From a checkpoint of a small transformer trained on Wikipedia.
Training: a variant of Adam for these matrices, 579M tokens, 9310 steps.
MLP neurons of a small language model. Each row is named by its layer, matrix (gate and up: input weights) and neuron, and shows model dimensions 0-95. Each number is 128 + 32 x the weight over its row's rms, rounded and kept within 0 to 255. Numbers have three digits each. A neuron's up and down rows have the sign that makes its largest values positive.
A block is one neuron, or neurons of one layer that tend to fire together. After each block is what it responds to, as a language model described it from the Wikipedia text at the highest values.

L6.gate237:122126118103145098104096124115063195077126124097173095170110045098151077122074138128180108171130141104082124156090131101149121091137144083128104162138146080138143174124137098101118139141117152118097101153125106171086101062149102091102127058086117165111108105146149073128120095131125163180
L6.up237:102148144153119095139076169135154144092143201103186107151132107052090129161116130092202115100083155099148095161094149119110162084115147126108115123182106141116095146149083121164105155147177122149085118123094111125124086079062077087166116088142156124106059147140099109150153141105184137116
Person surname pieces

L9.gate24:152138130070122106137125108141101158128097112147167147149155108186136150133134114079166117076143113133114160115127085212106152150116125118146177073201124059120137063105101123124098148122106187129117080168131108135122075198121129170129133142098044132194151140123164177090072099138118177118
L9.up24:117123144178177176136080192125108150161099144121151134175177133064163139159169086134101153092153150142108101087132088077152129068158136150094182177154112132118135093087146153154122181096139146066134114106130109136141104146065148144092109095139088157111096134128131198189093174119097091097
L9.gate250:106185096117164132155159126179079086165126126092096185120146057120105142139134121079098116132088095114089087139122110159140156144092135117063155174168137152175074140081174109133117108158105133129094086157138084055146098133134113192108118101143083105119143164147155147098083107116092088137
L9.up250:109142136163145176169102109165094104105124115158147131157221140126163139114099091113125117118111168115125142103130113124160102098115083127051157108171169135180124142162161148185169161151187116125086084120131121082128092120092098107144116159148217156070141156140122093143173180200172213094
L9.gate393:106122170157148090152117234115100176188156136100141115083154097182114163145139099153077194145149119181151110155122087142078197085054189109135144091096141116203150139101157155136142139080103138147146135143118051133127109150095121127150153191128125153137092119172144088119113132192101108105
L9.up393:138106187128176123140130136205094103139133105123143074177132122094122066083151126142104096124113068142091124143115100156147145110152163131118160070165135087115074124143098105137131199152133167170105076122042104155143173089183145075091130131072115162140130087140203159090099099133175115170
L9.gate557:156167107158139154202091114177046124156122152088135128179190159061110143149168174130130159164111152152183049114130168129174098114178119123147201120142142102181126140116121152125170130116116128105145123186186165172128078132157075128162117133193110178116109099169184103098142129192134150100
L9.up557:109147192131125123157155116155150116144150146106152181089147144099098130116154141098107073103104109125118090151155136140109121088183163158042152139078124093177147114056128151138141145123124133133096098103118117105132145142129134127176155163113151081133109139117107156089126157094155115158
Place-name word endings

L12.gate15:094105119148145120153137150092065092117128160163153110174053132092116173169126072107135112094108151136146154092106102146124109111151099065131152094129116109086134155105090125137172164133127164206148094113138120130139136117103110118051181111153113047168158082108146112125112122125114160129
L12.up15:056088163168132100124128095175100115136134129135197133119126070084113130167115116071101125106082155089064119142158121134170108115134158152098162107138169088147119159082112134135136158099116126110108092135181038127160071138121178070111108070149114139180141113112110143118160199089066108153
L12.gate184:108159129139067133149139138059076135204056198108088130154127141072144131164126101117118174079151140161112157054094120125216098148137093096099181098167161057123130130123101124131143127117116115083110108125153117081115092146111147093077099109133192128130125086176107158147121092073153121116
L12.up184:086098122166110149144126209058123148113121114142126120173140157110111110117154125131164137118113144139152146149083100159139124115122108119119149051139144061086151101133091139176194153120141204147182101117124124158229157120101128122128118078058147106160096126162143090136066111078138130104
L12.gate231:087182113174113134090157164147137178127117127141121105092150110124159128176153045129163143091134160147142094106061134114121060141152148094188157165146128124114157175079141151138180065059138137131156106183144115124169057166126093129137140162128131143155143123110127123088142167086096120193
L12.up231:111132113176164099166140091180147163167060069141066131070113159129099127110117097144125132127120151175139190142135062155130135099135063120128144122142107135107159189144134117121130084094137128081149167180138085157152131146089085147074121139141105190171100106117167153118109112100101132139
L12.gate694:170108157173043092147145167130133168123128114159149169134097096079173127119123099154130190157116129154165107099163121077153079087155094162146193115113139050092151144101124151143135118131159108157169145117172119123127098144091182187105160179150104161123147149070099140132105120087110128133
L12.up694:118055120128146092151134125159147089123073107080172160151082081121179101130131061184091180150086120126113115144114122186176106145171128110150098128114110157128085185114129097148097109133199128122049132151181143144153099102148143180072143124108148128172127155142146150011094122126135136167
Nationality and place adjectives

L6.gate562:076158095136131169146108161120129145110073075045098113138127144199131126183205129080097192192147135180114110094168163137109147056076168054168162153164155128133126057151137137113089101109143095129085070136178028171073111154122087140161122158138135154128118158113076100138069136163129067041
L6.up562:096066141213092116101140097133109201197135133110117135145176109095138013132182073083130161167169179135155091170160113119149107088122127123162160143193122129119118125202066125154130169130158105105157058128157125153129072183093135131123116090098070148101104123177154108168089114098149107051
Inside multi-token proper names

L12.gate36:114059116103138131161140220105063082104168152131117070190123086161107123148172125151159163131126117138135121138107104144180152171146163202196156116106146127122164138061103139118160149134133108129176098141115117071141115190125058157111117152109111041185118164128151164053087119170159221050
L12.up36:116107133058117121117109128155065156122078166168103088115073156153134159108153096143167143140152127031131097092120097165134154224161095106152143115126092137098159131115125142110178078148136163115129110127159095178145105085062101137136188133132128128154127146128137126117164108126171173132
L12.gate127:106163126138103140147169133067142101129121149147058142171143092156172122129120104161102149135110131128106110118140131116127112207112137114168083150129195043126154102154117081121127130171169192134120088126151066114118130108117141126130126157198136084089132142092135106124122128128070131186
L12.up127:177125140125139128101156140079149119123134140163129092114109123095163169115136161119105135124149193157124157129125144228079093180170161153113156114108142076154172060096143111075145167131175163059142175132184082121129100105134121114150131167175161164176150093124138136079101122181109138171
L12.gate443:125124153194133128141114155163118154114139127132096127172107104127074125157123062117107163135102112096123121127121142189113169110136128180133095148157037089056144132124183117120188138157098157094065058125098072094121177169132088122126127163132101111123105109068131156100090135105112131146
L12.up443:148161055120069136135123195166130147193131163100108093119055170138153096162121091119132164102102167066156131113110098177130145166194174102139191100164178093091196166118175122161092104079168127144186119148150125103144079202132132114102138056137141103136117091117108108105150159120075124112
L12.gate586:099151117088150125125123176145140112116122107102117156140071097100131158173100134084162129112111180115134157158165097194158175132134097131124151080130167091148073160090128148081159113100122156119171095098132146111132139145086099155160104135118142051168104143147163111067112078173147134099
L12.up586:114115084088136150109081111091125149188152092101104193171133171196125132156122060136107142078148114169152087134124184162142104196111133125092116090152161086158102121114090111079139168140145143150133093131147093148166117129084194109055127116135165133147144109155088123092079115125174123142
Noun-phrase openers in historical prose

L9.gate191:154159120148142142131141092115143165100156113098145097125110175154135118146062153146174057121129094094039149143145106103134118156094177117125125142114127107116119122161122138140105125094135087077161065182127111135111112118171106099175163141202097119145140145116083172159214120130134097149
L9.up191:079167160139124192184132121113093123108110104102107094141156029154103131111128140091079138102164121155073105155098101103148137161086124124111078137078177142178070171102124093139082183124164130094129110140083145102132123112098100139109175100222087120120091058113163059151119113146114073198
L9.gate192:101118117098202134076141098157169178151104147163175093134142168130093075148174131110141133074138213137171191152059016153184154146117176077141094079129072097117076159137109099101120129133167097052105101144178141120150141165130181122093132111090112093142110152134135165148154094114134102137
L9.up192:107118031111090059149128130179175153104138069126159151132152146066147115133123123134130151094152193113164105120080099173123117105095143124130059061110151149081136120064145159169111126109188164147149202152106139117149099163104102156107151083113167089167141190101087106132166161108130100127
L9.gate361:032127087129143094134157147107206124069120078092164144136160119107044125152095121095112172078159137124102080106137198109142149060128149112171080103092170162124046139162084083115134157152192124144147079128091175096158168142108153128142144106116108138086145096109088063194122119127099071151
L9.up361:067097072150150147191131087076109132115064151126172090158098095076110141128081137149116153146148130086107149133165130118131145181143072115159093157053165162109149125140128115142123117173184107115116132117143077184095072119123072172166175101093149135099099168148176144105171114109108153075
L9.gate629:157072123155103136144115136102155157107159089084190102137113150060122122102144183078108125173167081105063112106137105116117086151092106131094101148091173100135144135141144200119102149162142100122114093143120149185117129120160090125138111092084145207135096115163115111129167085114124141142
L9.up629:114078162171132176111130079097144134105129119139169153163094135116100181122141171142169171154136118105138121093086181116153107107118085132147130175167086156065078136137086117144103133134165125082204116147094151101168154111101149113127104143083117154116097184183132108168111119117158118156
Word pieces of foreign names

L12.gate143:086132119127135154087096127129130120143110129062160136163143112131152138155080134087175205126152085087137117089098186121111123129117083055168070151113127100136091128174059078204165107154086070129223125119156147127148150074069138160081101176070163122070132103127157116144174183164125145132
L12.up143:156097180214136145098069122099126123088153180143147053076079136159118114127141215103132122144127158114101127130083061086082096171143176172075073171119165121082084118146148156088114098119115124119191138124159131168156147099091123152155132115107131099101092145119111113164152071115067155108
L12.gate216:093141132184155128109161138124147155154191121089153103113150174161126105124111052136166152095115167130086172146148133136138145120078113096104091071158208158129110122147164094199121173141121102056169133148135136159111063137116068131105083127096144104101136141166157101145130117167091067150
L12.up216:144098130139110163101073127108181087111072161127136139156150071170109124185148137133091142160109113121146064119123128094124139132095119141075107176186128136090104094145046129122107155096132114185122072121123111137162116157111145127123110106082116167154114091166184143129200155173166117109
L12.gate425:113131116140135113122121103106155161095076134108132165116120104103118201139151121155113135153148149128197130131123131056193095148105128111098030067164117090144136077156132166107147177151152159121112122090073122142143112124061162133112151103156178116123139096151189054149103126169059093089
L12.up425:155158204146194120081066143114116141129171044149127167172187108129136159149138154073155090153128129166125104122133116109077159124144144120059105160139144089133095106147132113103111182132091129155135073095133150133145102144153143119175097157165097095169105123184098076148132139130086106141
L12.gate525:159106155127123094073111118079159188119119204130152113130144133102121111134167122166153121191156147135158141081142109121129180109103192136153114095165180155139131108099187132090121110111142178115123155089045149143118082088122111096146158154065093117120149140150065154149127144149150119117
L12.up525:109097174107148124107132127084122085113116089106092100162136144114167156101125119131126090116164176170137150185147170215111119123107182115129100154110133153172104024079132165134147163126059126169158097158071192096133132132091138146128117157140120087145133156097152099139056104088095099112
Biography sentence subjects

L6.gate586:063132050147137090117092129158113135134109101113170097064178149148068056143121130075136096098147122104096133132075168083102130138140156110175177072161129149141099132092123067185163143119122093137124199137143162136122113125092138161058110095123049122171151116119086120133112108070143120126
L6.up586:130155115217095125104173108142124146101147130075101147120138185155075166208138117079077135106194160111117159046155133090141171101088130174132097127092130133140110133121175130142182090108127089111145121124129139158133055138089096140114137125121095093104122126112070097142114167129116100117
Opening-definition descriptors

L12.gate43:154148139170153153097211107086113134131117132156127128117128139094120141118163115083121109057099121129085146132148206229183206100141151124145182127118110156072106087141034067107136166158144109120127139168168173067118098111141102138081100146175050125128098124141077125124125109173079143170
L12.up43:180119167131170157151135122165135172141122160133151118112122124115179096107092158142135169177098149105091097077137090155063124072107070130151172140102086138086143123107179094131187066101140097121129136173143128139108093114118119139089091171135209178173110115135150063113182183099088151198
L12.gate208:167109104117136163150160130114120124133136113142153091151171136162130137094149144131108148105165113080134110133160134182068095160075159165182102093088180147145079120163190116089160134085101100133074142148078130137061117067125125067088128144114108138112072057045084104171158062101129124047
L12.up208:136142093118148140109155206094190161142133137135179106172123109095142142128170106105158091089115118153120141165150158144108157180177161107183160062097132130150108159118105096096098116098088112143096100053108129103087132118093167111121070171152104132165111097132122113083174066083157154166
L12.gate221:109178104140084130071139135121158185148051118141110133159124149099116138120135124103119140183144107125145127159119161115094171105078107124128069164193160170143044116123109183134103090131169161164157179140092094167122080118100118090136113176133128141164087109117112140202155108100112169219
L12.up221:139104112090111088202117148067131108086092115138151132154131101045152156192107120136093150074198112132103132157108119173157106152129084163132174066121107141143156108127125113085118113165114156106151137124078119166072060117126202176127145120113150158092115138107058122119102131187128168176
L12.gate668:146121123150103059121149153087134149143101134098165112076162162108148082165146106158130108081123152094118155171123140137098094106146143157135118108074087201099135170121077125163115143088058151107209183188121157133092110137095081090073106124114113099176080126073109089148115135115134148091
L12.up668:141041156162158140177121133133109130095112088131178122102117132145078169096109190127209143216184130117114115116116070160125143110146136132130164157110109126134134195190166150140162144177167157168120154114050135129142119121143140059144129186111120132091112157161179112067115063113102164076
Space before year

L12.gate447:132075117076147158121167155171142105117117154109137086123144158150133138099134151127109119127172139136117128101140082100133151095150153108139086114100110172129119097116121135112151125176119129056099059145085098152095128125156095085109135140137073120162129141187051116177164109065134152099
L12.up447:140108149148093080083123160152149148115133194115100108121129127142116151084098108164111132119126123119109150127103074185148174139105146114143140116118176120162113135103112141123097187113126137097132123163178100156101077198140102065162101078126139160146098133110127109099107103159102115149
L12.gate514:146147105104124182121126158114168123135098121156157135136128118160126164192118111126060159102105075149082130132138083102111140127118119097182122159118134140131081157126126139083144129153191103129116084163151116091117070174200095171101175128085137119151105111163168141101107135069153092114
L12.up514:132138114124117125116182141058163136122114129109097100145167135179105137066114160088151144105110112122108136142137149110109167129107156127126208084144142118055068132205087114081087156181094125105120155117154163121124094115188134095096110140132093118179147073139115183155137018132121151161
L12.gate529:131076137101118173117116151152157153125106101132140138108129120074171116161123111090132101118135132153142157147139139119152125085063207076082140097094157160138095121092131106115102148154127114132100135132097109124174115146104127104163117091050160122115101162123112177117121113138073130120
L12.up529:078148090133115177117112098142191162119092106111161122134154123106089146121122084097103159170213149128120132148086120077182135072153122100121175102097147117115122098067083172100122159131133068060134155128183167128158087118124134116136079081095147155112164117184091127130112096117057117112
L12.gate612:113154107132113138090145151105149163168100170082119142117159160147148080121058171073108077144154154117125164151137066112140125089121161090134128107095141133078124149139149176178076102118188111061124142196092160163173121198150074146122130113123101189170133145185142079147160146134080063149
L12.up612:135179112159156182082138126171121139130116127143107113102174099100144122114102127104149106144160142137113113170155095071152134014148147132127138072132160158145100127101107086167092112149196102084080147197107120099175101149134141129121176097126131189189131121152114058121154135166106143192
Rare name fragments

L9.gate52:206073148253125186136131120049112150103111113154103077123091131142124127075154100091084119133146071113111136126110145111150092121186126123100181149108133157163177129118161099138153159162139126048098154124179143136130118118077129167052146144149155154089165152126103163145126082070084136155
L9.up52:154085115180120104114180062126101095062117128142109127170107083147120159050104163142193148101099095139152065167126158177070146131132134078149194150204203146087104126158131136152125132130150155163155134194098096146122115173152115095099159081167155179162083107170097062134148100092141097207
L9.gate375:109101099148126152165086154152141115179048141130142122110133145125155078133128163113084193049149136180099085153141079209109127132113148111137137108100197174098112178125137098116164141152127075172039117152165147136196095139102127173089125125048112161114129160112079105080059093112084112160
L9.up375:197064131180120138132116204172114120083113120142142145114128098094099114111123130094090138092163123085103163118173027103092108124174173139121143121124178172155109154130145111121118140122104132136106177108149141193140123170126108161116127097087160164132119151151130146183130157150126197221
L9.gate452:112082107163165122095113148107128172112078123124141145149167161123112118106138094119069164139084232173096157121119128128128062131082138177114140083103124168093126113100156151162052118109111182095125096208139136128163114094149162110096110107137173118075188124159143124126093128138075076151
L9.up452:102142156137122094106112158126159131152132131081078197186148135100149174135069125125146139117086134089161113120171126111126136110143106115177135155113146113113123193170090093133120128114179157142063095127142083083170137098133137150092113149144208117104107157193128153140139144151219076205
L9.gate666:203102060143146074162117160121060111118109193125153103127152103056134130160152142108091115111129155121170069088160105140175110143110184095113100123036111200169099152094177114094129125183068107121114134147143125187180145115136165160202113081087126152147126101144142095096125089101049158142
L9.up666:136080136097089132070139145141121099084145157131184137087144109083106158070207116132140132133133140142136152156112119173162106137110138105152105165116138205107117157122100136099161081123184119173198158117142153144165152101133157089135171091101116140087158087160148083152148122084120143072
Space before a year

L9.gate28:062135070126116124077099114131142126162175136122128147185091120138096141206072089159113155159098102113101088135136137149150182061091134119121148136117154093088161157210173155112181156103161116071115111112189156163150124117088129153126109123123173123145133152097072151151093083102148083157
L9.up28:158165103110164064142084153091141167163166101144106161153180069062078128144104126169081109139102128105210144133153168206138098145132142119076105084091077174142121146171118130134163163153159084155086133154152101063221058107176168129126129102078174141138154202119108196140146150090120139165
L9.gate103:058099049175141148113135105123107137154158138148143153132123125125132179089107111123170159135125117072146110116098104146150128141193123124104143131180118149074141144069102187147163119061142151097102104177233115116176095184113152109117119151082149104119122163224158122110100175095145090135
L9.up103:167166139169124140130181106166075121163115130056077162064158123041091102121059100094111143093135084112123134124099144193144179133150160083150159164115140129204115151119135090124159082107125173102151111130133126062158118134129148098105049163175084197125119141191175083126069090086150065153
L9.gate318:136167079153112134120127147126127159125144110083179130127117082162181141119094062113086187116137101151118114071148076174137118116115161140125214107198115143083160109069092119185176149118165082145191113129103105075153082121152151134112101149105135151066134176133092142109158128130098120170
L9.up318:079117173125084076124167138127176157128199167151139129163153157120089162061139077136117198132096122124102170112098122179098129145085141139150161091099120135093154119078129170133121084129072217083120116106147119111171091108075166084124184153123144134129118146142172136113114151138180115163
L9.gate438:104139101082135151118097143035093130114179129203197112134128141109106073108124083084154141103125155188129124119080106084094147100125113155166147116146075185110114193108120138159127099154130081097134130136092114170187100118167147120102100115115118169134145163113145086141150131143136187114
L9.up438:208146102163135116141170121147129109135129158074074109142120121183114125111150096151109150133205093136104176121135171097144114164114120126149133175121179157100173157099102127181098168103109102123120159138136155141115083090090121101067146085120122147129132166156081123151160155151065127136
National/place name modifiers

L9.gate163:158149207124112138054200167121147141113123155093099140114093115149109193103157105126113099095120053112140104153111120145118125116117146116120157099161156118150099146107075168067202174165187159104135113136105093124164156133092114144046154180115202092173186123119131156138153157104134060164
L9.up163:086075134153094102100105157169171128099153108090129196159125089141133193128105095167096116170136133137118109074102154089148096197119171108111086143132122106127152148137134095034180223135170135125174099150156102149090144124169143142083174158183157093130128133091139083145173174141160129156
L9.gate236:111119149116145136185122121142124145176178107125157142168157092104064112129155111119130101179095111153121132120151090098074168074100137141159148120138200092098108148134131170121143116088074141157155036102102138134137143148093161091124144098080154195116128137102153091142069123127168049146
L9.up236:078178110165153121136147163119098127061144113075113145113166145049096143164120109184082182169140123129122052191156071157159144137135128105143113186189123105172120159122141084124104059065163129159146091090089096164144155163164123154178133100080134107060164149133095109146145106053155113077
L9.gate363:092066119147139186115060141152112166145159152092102177159103151116129166112175135104077143119093128133049118106140130151125133207099149223091166172161178098116076165122140150041146148131174124114107084120070150102132146139154077150102121129148129132165116094082134115163134105129152101187
L9.up363:085101124157111177154092167119116125131148107090124157115138123127180153104166096118122156154144110210098069168112122139128154153080141126142160127148105114111091116156139186150154116130152111132093114153084084133093095137148090140093162130139124086141215128097149080114193145138145049126
L9.gate686:034134121116195165151099152099106115050122164097132147108098177108127127098162168134100100123138180216096117119128133128124088163111154136167169162126158105148098114126155177105069149103198097077126087098049132097150145130133126105142159144153132155089132151042135128154175144172104113185
L9.up686:139144182152180144122106161121137145103133093066157123135112192097079145072152110062126141115088119134114105146154172170181114190176175175128162123136110125133113171098083109084179097087183087106149104130146173138094172125159064110125106176080164136113149127127105092159137110134112084092
Name-final subject tokens

L6.gate597:125105101087168094105139151123144109165108106134180145085103182078146146125170182087120121094131149097145117107041102139170122096124148097143124156099084140163165153139094083107134134137130101177147137129142112079173086161090139178137097140116172127109082138100125113088137178163126091086
L6.up597:091090129150170166101124166121124157109131079134104088154136106114084125139144164140163130115101112107137125107110084082194147120196209130107146093160148124198119128075105133084089134130123150090086078102099112104161086145118102147165105118161135098117130122106137079092086101168105122152
Before a year or number

L6.gate303:145129086115166152125174096114116124166104093117120073115147170146118144188109094158108168109140142081106135138055187215189107107068108156171131141203083192089124159166128126101147108129115108162144090174160122149133066164122156115077122116097127083164112101107108079107065106088108096105
L6.up303:137159106142111106142169167106146123140142145140147198090095182090126098115091083087157142081113143166103088125131101143092104083148159155182174100096158185142135081085165119146175059129112133136214124124102126132158115151113160121126128138125122087059188114135118176121138101173110098153
Headings and country names

L6.gate233:116100134110125165180159106118110153121122074131198150128124139124071152138087195189134122206173127118132177115171127145153127177162135094140108135106141121078113160081099095138131110174146135165150161123113184117117159063080065090139245157152101118147085099063174159090102088147119116171
L6.up233:075106082178177096118171080104135141135056097133135095117137101067116057141104124155133105110106147091161132161119127109153125098148107140153164124101019145190128142105141227124095116125103106164160165122148134204159140098118136117110135125113134173173101030098100070124127162090084095139
Sentence-internal adverbs and pronouns

L12.gate6:146157117147137075122153132153157112102132060141124195107097176141106111125111139104090155132070128158103154125145124070104152120132137126145119090106093061149122197194113152110113167149085139077068166069101161063166122156097158125114097153107103116079139073095110126170136144119052061067
L12.up6:118099123089107141141108104159137104116109095159102156093133154150062166133153151117201060111116118132127099137141163134090086180119133092086175084150096147128085124137160112132168166162088138146118096140105119124168138185101167071112164167085119129111149128104142130130121159082060070109
L12.gate375:082160136116096140119162107182147103157141165151096151084159101160109117201138136130100118181116129159163128134125146091185171114115076109073099176155122108154141176220109138207149117132192145098087069181174153116143119144180188117114115145152080166068106154134127110058046126128148142121
L12.up375:171095119071124176162073172078136150097124138126123160124054200146093153109158145162131151177115183134127138113112112155108088119091158178174109105151169128130115145127116137110140063136160155089168111182063096082130118125140132099120151079141127077176119116073122153138067108137071094109
L12.gate648:175104093184097132132105096111137151112158072204125132141138155194085168142089152123063144134173189136155110080138157155066141149115158079116153068149119142092143092077145151219190144142153151092136164161138115130163102116098149110082123107087153169156163065051137080139117145106095094139
L12.up648:144091111093155153155122163093176179126140104128128084121080117156075129150119178118122114070200126132167156081072134101116136130132086130149221119122091160158126125183107153153127165145165133125196163187242174158166074102168152086146100171045102180115111106075126110180086143116043078130
L12.gate649:181085152147142093100109151147151215127167163180096155117097163128094157048146165104167096149161136135088159155144123098100078101116157159070076104068169161168129090122149127146108087100111135106150141093119120143162155114130112140128155190131112058128122086159165153123105176086107120095
L12.up649:138127129160111118104184148129119185116120085144122197109101099104074116094123172092131113117163086107098137123158184122100149110161181124144157085119146161107059136148144071156123150152151133128074127136154173139192133165090113131120137180083117119142179089164175104103100134236075091150
Sports list and table structure